config.toml
num_hidden_layers = 15
intermediate_size = 512
norm = "rmsnorm"
norm_eps = 1e-05
attn_scale = 0.125
parallel_block = false
init_std_qkv = 0.039
init_std_down = 0.0
max_grad_norm = 1.0
schedule = "wsd"
decay_fraction = 0.685
batch_tokens = 131072
max_seq_len = 1024
MLP neurons of a small language model. Each row is named by its layer, matrix (gate and up: input weights) and neuron, and shows model dimensions 64-127. Each number is 128 + 32 x the weight over its row's rms, rounded and kept within 0 to 255. A neuron's up and down rows have the sign that makes its largest values positive.
Before each neuron's rows, "fires after" lists the tokens most often just before its 100 highest values on Wikipedia text that the model never trained on; "fires on" lists the tokens most often at its 100 highest values on Wikipedia text that the model never trained on.

fires after: " ", "1", "2", "3", " on"
fires on: "1", "3", "2", "5", "0"
L9.gate287 [106  33  87 146 142  84 119 125 149 127  89 190 128 163  98 116 152 172 157 123 195 121 143 178  90 121 119 160 130 109 131 151 118 103 115 148 155 136 192 121 135 105 158 134  99 148 101 102 135 130 225 118  93 100  78 185  73 159  87 171 131 115  81 123]
L9.up287 [120 141  82 128 127 132 151 102 140  99 146 112 103 172  40 115 137  77 118 128 130  95 141 184 167 147 211 102  60 146 145 116 113 161 143 134 103  70  98 108 129 117  87  68 147 109 153 146 136 102 172  64 129 109 144 126 136 173 116 166 121 162  65 178]

fires after: "0", "5", "8", "4", ","
fires on: "0", "%"
L6.gate239 [105 149 131 144  90  97 112 134 170 101 194 149 159 115  94  88 132 101 115 103 148 163 108 147 191 101 205 115 125 138 163 147  72 192 131 141 134 145 143 153  76 135 166 166 146 133  88 135 137 133 141 143 123 214 150 120  94 153 130  82 130  82 180 121]
L6.up239 [115 116 151 168  83 140 127  92 134 130 149 117 140  72  92 105 128 105 116  91 163 105 160 153  78 115 136 191 115  73 163 106 123 147 126 153 182  95 113 136 102 158 125  55 170 199 134 130 109  97  67 113 126 116 171 145  94 128 117 129 122 148 134  97]

fires after: "1", "0", "8", "9", " imp", "6"
fires on: "0", "m", "2", "9", "\n"
L3.gate127 [157  99 129 144  99 136  90  72 116  69 139 157 136 112 118 129 185 192 134  88 151 130 125 182  78 115 109 151  97 171 129 173 162 159 109 126 139 126 181 150 150 119 163 200 165 127 127 121 153 126 135 142 107 121 145 148 118 118 124  74  97 141 178 189]
L3.up127 [152 130 143 173 161 138 136 109  74 150  73 105  78 126 113  90 108 131 141  85 148 157 145 163 135 165 171 114  63 118 132 105 127 118 117 183 125 106 100 171 150 147 101 106 103 220  67 159 127  93 112 146 190 141 128 177 104  61 118 164  92 159 164  98]

fires after: "0", "9", "1", " (", " "
fires on: "1", "9"
L11.gate510 [ 76  84 108  93 198 125 155 115 117 102 131 156 133  83 107  96 126 115 116 153 166 146 203 183 142 130 101 128 154  92 108 117 133 162 122 148 167 154 100 147  87 140 146  90  71 105 152 173 163 159 122 112 151 108  90 175 144  82  95  81 116 132 140 124]
L11.up510 [114 141 122 103  92 159 104  69  80 116 153 155 136 114 136 145 147  91 133 119 135  73 150 115 151 108 137 124 133 182 161 150 112 119 113  71 133 153 111 165 151 199 134 174 147 152 143 141 136 130 138  96 102  36 121  79  92 137 138 108 100 106 115 179]

fires after: ".", ",", "\n", " The", ").", " but"
fires on: " It", " it", " which", " that", "It"
L10.gate137 [105 111 164 151 137  71 147 121 169 102 160 112 201 163 123  66 129  95 134 172 167 126 128 200 102 158 128 140 129  86 102 138  87 143 127 180 105  67  87 138 103 127 169 134 102 143 115 115 144 108 202 176 111 112 110 124 143 138 124 118 114 101 122 148]
L10.up137 [ 79 100 169 166 146 105 166 121 146  54 168  98 183 108 120 141 122 106 123 204 113 120 152 180  76 149 120  97 141 106 145  56 127 116 153 164  45 124 132 127 123 157 130 183 130 148 183 163 126 122 113 141 163 104 154 106 109  73 116 104 120 129  72 167]

fires after: " ", "0", "9", "2", "|"
fires on: "1", "0", " ", "9", "2"
L10.gate190 [ 83 132  78 167 191  69  99 128 109 132 129 120 171 137 191 113  87 108 122 161  49 168 153 177 130 161 162 117 166 108 123 135  96  50  73 131 171 159  98 160 125 124 123  65 145 139 120 113 136 150 192 152 105 148 158 144 111 150  78 158 124  96 112 142]
L10.up190 [124  85 139 141 122  98 131 133 146 119 142  90 166 109 143 112 100 157 102 183  91 114 144 113 152 132 147 106  92  81 132 120 107 174  52 177  87  91 156 128 137 139 148  98 133 148 170  99 112 127 173 162 107 113 106 114  84 128  95 156 163 106 113 131]

fires after: " ", " on", "1", "\n", " |", "2"
fires on: "8", "1", "9", " January", "2", " February"
L10.gate507 [145  72 112 143 174 115  81 161 111 118 148  82 159 111  83 106  80  68 142 126 195  98 108 159 129 159  85 157  96 135 112 104 122 170 122 107 134 133 111 120 154 101 172 111 112 146 123 134 124 180 198 130 125 106  61 206 137 113  69 154 135 138 128 115]
L10.up507 [ 99 118  96  92  92 132  96 108  58 127  83 151 139 150  42  78 173  91 118 132  74 127 127 110  70 195 150 133 118 131  68 142 139 182 130 189  90 168 132 121 144  91 149 109  96 113 104 169 151 123 166 102 122 115 161 171 110 160 160 169 103 135 127 176]

fires after: "9", "8", "0", " ", "ance"
fires on: "1", "s", "6", "4", "0", "7"
L11.gate113 [109 107  89 127 148  99 146 123 201 166 132 165 184 174 140  84 128 116 128 194 122 115 125 155 163 157 181  84 129 115 157  83 160 131 147 207 160 125 137 147 167 162 143 149 131 190  83 140 121 159 144 135 176  87 144 132  84 111 125 118 139 143 119 156]
L11.up113 [104  67 115  98 137  94 145 110 117 148 114 142 142 129  78 117 106  69 126 119 159 114 151 106 123 209  87 138 143 121 126  57 125 152 147 132 104 168 140 198 131 167 130 117 190 183  88 161  87  56  96 155 109 125 150 109 144  71 143 118 115 115 169 169]

fires after: "0", " ", "\n", "|", " |"
fires on: "0", "1", " La", "-", " Los"
L10.gate510 [ 58 120 163 200 124 146 104 115 150 158 136 158 157 165 144 139 108  91  64 121 120  84 154 198 149 122  79 128 166  85 154 106 156 155 115 131 124 127  91  97 162 135 107 127  90 150 169 128 161  92 109 191 155  96  96 108 160 109  77 126 167 128 136 122]
L10.up510 [110 123  77  87 119 132  83 119  69 132 132 121 126 131 208  83 100  78 107 139 169 203 131 122 152 122 133  78 148 103  69 153  77 136 143  72 120 120 173 109  93 188 115 106 123 123 118 124 136 178 143 114 186  96 124 127 114 149 127 156 136 110 144 140]

fires after: "0", "9"
fires on: "0", "9", "1", "d"
L8.gate4 [ 79 165  93 119 118 126 134 172 155  48  80 140  97 125 165 116 158  93  68 117 170 199 155 154 167 117  62  43 105 184  99  96 116  80  56 135 140 115 128 138 124 132 131  81  98 143  62 154 159 166 155 146 136  75 147 123  91 125 110 153 129 148  99 144]
L8.up4 [111 173 110 156 174 133 127 155 121 114 142 127 106 160 138 141  96 149 134 112 128 140 174 142  68 158  63 184 191 118 194  93 162 119 165 144 113 181 146 151 167  87  75 130  70  67 122 148 114 100 133  95 128 102 189  93 144  58 106  65 201 157 138  88]

fires after: "0", "1", "9", "2", "8"
fires on: "'", "7", "6", "2", "1"
L11.gate234 [ 96 165 122 113 189 111 113 116 162  96 117 158 154 181 103  94 142  87 138 201  94  77 123 189 100 181 149  87 154 155 126  89 108 141 103 128 104 117 113  88 144 108  84 155  43 133 129 113 102 167 152 130  98 122 151 184 109  51  93 114 107 161 120 156]
L11.up234 [121 156  83 132 141  72 129 121  78  45  80 183 162  47 142 110 129 128 158 132 149 130 128 187 140 164 154 116 131 111 166 121 150 169 125 116 155 143 116 130 119 187 110 122  72 141 111 135 119  91  78 109 103 177 126 162 122 172  98 100 103 134 146 147]

fires after: "1", "2", "9"
fires on: "9", "0", "8", "7", "6"
L8.gate27 [104 143  20 135 111  79  86  98 180  34 115 123 110 152 164 121 130  93 101 142  81  90 133 138 157 107 128 129 139 121  85 112  92 123 170 133  98 154 110 137 110 108 103 124  86 150 126 154 140 119 136 117 173 129 170  80  87 126 166 129  77  63 124 125]
L8.up27 [128 119 119 120 119 114 125 105 101  43 125 148 100 111 102 134 119 169 108 141 149 168 129 133 106 113 145 129 114 202 131 123  99 173  81 152 127 138 166 128  71  96 111 190  93  96 101 137 200  94 138 145 134 161 149 171 122 177 167 156  74 173 207 155]

fires after: "3", "2", "6", "4", "0", "5"
fires on: " |", ",", "–"
L3.gate280 [145  78 127 106 174 148 144 140 140  73 101 143 101 129 107  88 160 146 150 123 153 172 129 185 114 149 105 137 143 116 128 162 133  84  96 158 139  40  79  77 177 125 172 193 150 141 101 116 109 130 171 129 159 122  86 145 160 121 147 125 145 127 163  99]
L3.up280 [176 151 139 136 122 105 152 127  89 144  87 136 185  60  74 133  93 165 120 103 135 178 105 143 106 193 138  95  91 133 123 162  72 208  91 146 148 111  83 149 110 124 132 150 146 101 136 109 104 135 127 158 132 122 200 155 128 141 113 168 102 114 113 135]

fires after: " ", " (", " \"", "-", "\n"
fires on: "e", "E", " be", "fo", " E"
L10.gate147 [105  65 158 131 128  31 175 142 169  83 171 152 115 121 136 128 128 150 106 173 140 137 155 141 130 166 128 155 172 135 180 108 131 111 133  92 124  77  38 118 119 109 144 112 115 175 153 112 144 143 152 108 101 119 115 171 158 148 124 139 145 205 159 123]
L10.up147 [137 118  96 134 122 109 102 126 136 145 146  70 158 109  97 129 156 131 145  84 139 103  84 102  94 163 107 245 147 118 116 139 128 176 128  82 104 162 102 161 209  58 107  96 107  81 100 111 116 117 134 125 108 110 122 114 169 141 182  99 147 167 110 141]

fires after: " ", " |", "2", "5", ","
fires on: "2", " ", "1", "3", "6", "7"
L11.gate306 [ 79  95 131 143 115  66 101 115 174 104  93 158 124 117 161 103 178 133 134 154 156  83  92 134 137 152  83 119 145 151 138 157  77 172 174 145 170  89  84 146 155 111 167 160 124 166 137 156 103 150 127 132  81 114 115 181 108 124 134 127 102 115 122 155]
L11.up306 [ 89 152  94 132 134 113  82  62 127  45 138 203 127 144 137  79 198 105 123 131 107 120 120  79 104 134 126 106 163 113 156 180 137 161 151 111 132 106 105 147 161 120 188 110 120 178 148 155 170 137 152  84 110 102  57 113 108 207 165  95  82  84  28 122]

fires after: "1", " ", "9", " early"
fires on: "8", "9", "1", "5", " ", "7"
L10.gate432 [ 73 147 113 181 155 107 118 118 101 116 147 193 140  92 127 182 132 111 132  81 151 165 207 174 138 116  93 139 134  70 195 150 145  83  71 133 166 126 102 160 141 215  86 126 128 136 169 109 130 107 151 105 181 112 130 182  73  91 119  79 157 105  73 180]
L10.up432 [ 53 147 114 103 140 129 105 117 108 160  97 125  97  95 126 144 138 129 104 119  69  81  83 152 159 135  86 102 161 122 125  91 143 135 140  87 100 107  92 112 214 151 100  92  82 164 169  94  93 121  83 176 129 122 110 153 143 110 164 126 146 138 190 149]

fires after: " ", "8", "9", "6", "5"
fires on: " |", "%", "1"
L9.gate314 [129 149 126 163 155 118 148 164 132 134 127 112 117 117  75 125 168 137 115  86 177 125 139 141 154 197 169 133 160 127 126 140  70 105 169 119 174 106 109 110 120 125 146 140 125  95 146 137 152 123 138  76 128 146 184 146 132  84 134 113 166 183 208 156]
L9.up314 [159 119 147  91 130 109 165 114 131  89  94  81  94  96  91 116  54 153  92 125 194 122 113 107 108 118 115 172 159 158 168 152 144 105 144 134 158 109  84 172  97 141 145  50 180 161  98 118 122  92 193  70 153 125 129 192 138 162 185 110  86 129 110 154]

fires after: "0", "9", "1", " "
fires on: "–", "2", "9", "0", "1", "8"
L11.gate446 [112 118  77 155 168 111 137 140 112 163 145 178  81 158 177 167 156  78  71 109 100 131 181 119 160 169  57 161 141 116 131 136 156  90  62 173 211 166 156 113 136 178 141 101  84 125  97 143 147 118 165 173 108 194 142  90 125  88 149 153 109 147 121 166]
L11.up446 [133 134 168 138 100  97  79 135 114 136 121 162  93 145 239 173 143  89 131 112  75 135 101 110  92 165  71 181 168  87 155 124 122 100 101  69  61 134  97  96 131 167 140 130 186 148 119 139 145 183 131 154 114  97 159  99  77  87 150 119 156 141 153 149]

fires after: ".", " It", " it", "It", ",", " This"
fires on: " was", " It", " is", " However", " it"
L9.gate481 [ 59  97 155 150 118  91 110 163 188 109 131 115 136 116 133  64 182 112 106 134 175 109 153 136 117 105 118  81 137 119 130 131 125 138 133 105 100  93 120 122  83 148 175 131 128 120 104 122 131 175 153 149 126 107 128 156 110 108 110 103 146  98 165 127]
L9.up481 [111 112 105 133 100 161 127 120 157 151 130 123 155  84  42  73  84  93 152 138 186 104 124 160 115 157  61 124 128 147  87 121 127  89 109 133 138 124 126 123 128 178 118  98  89 125 125 168 134 127 115  93  90 110 144  99 130 151 150 121 136 182 188 179]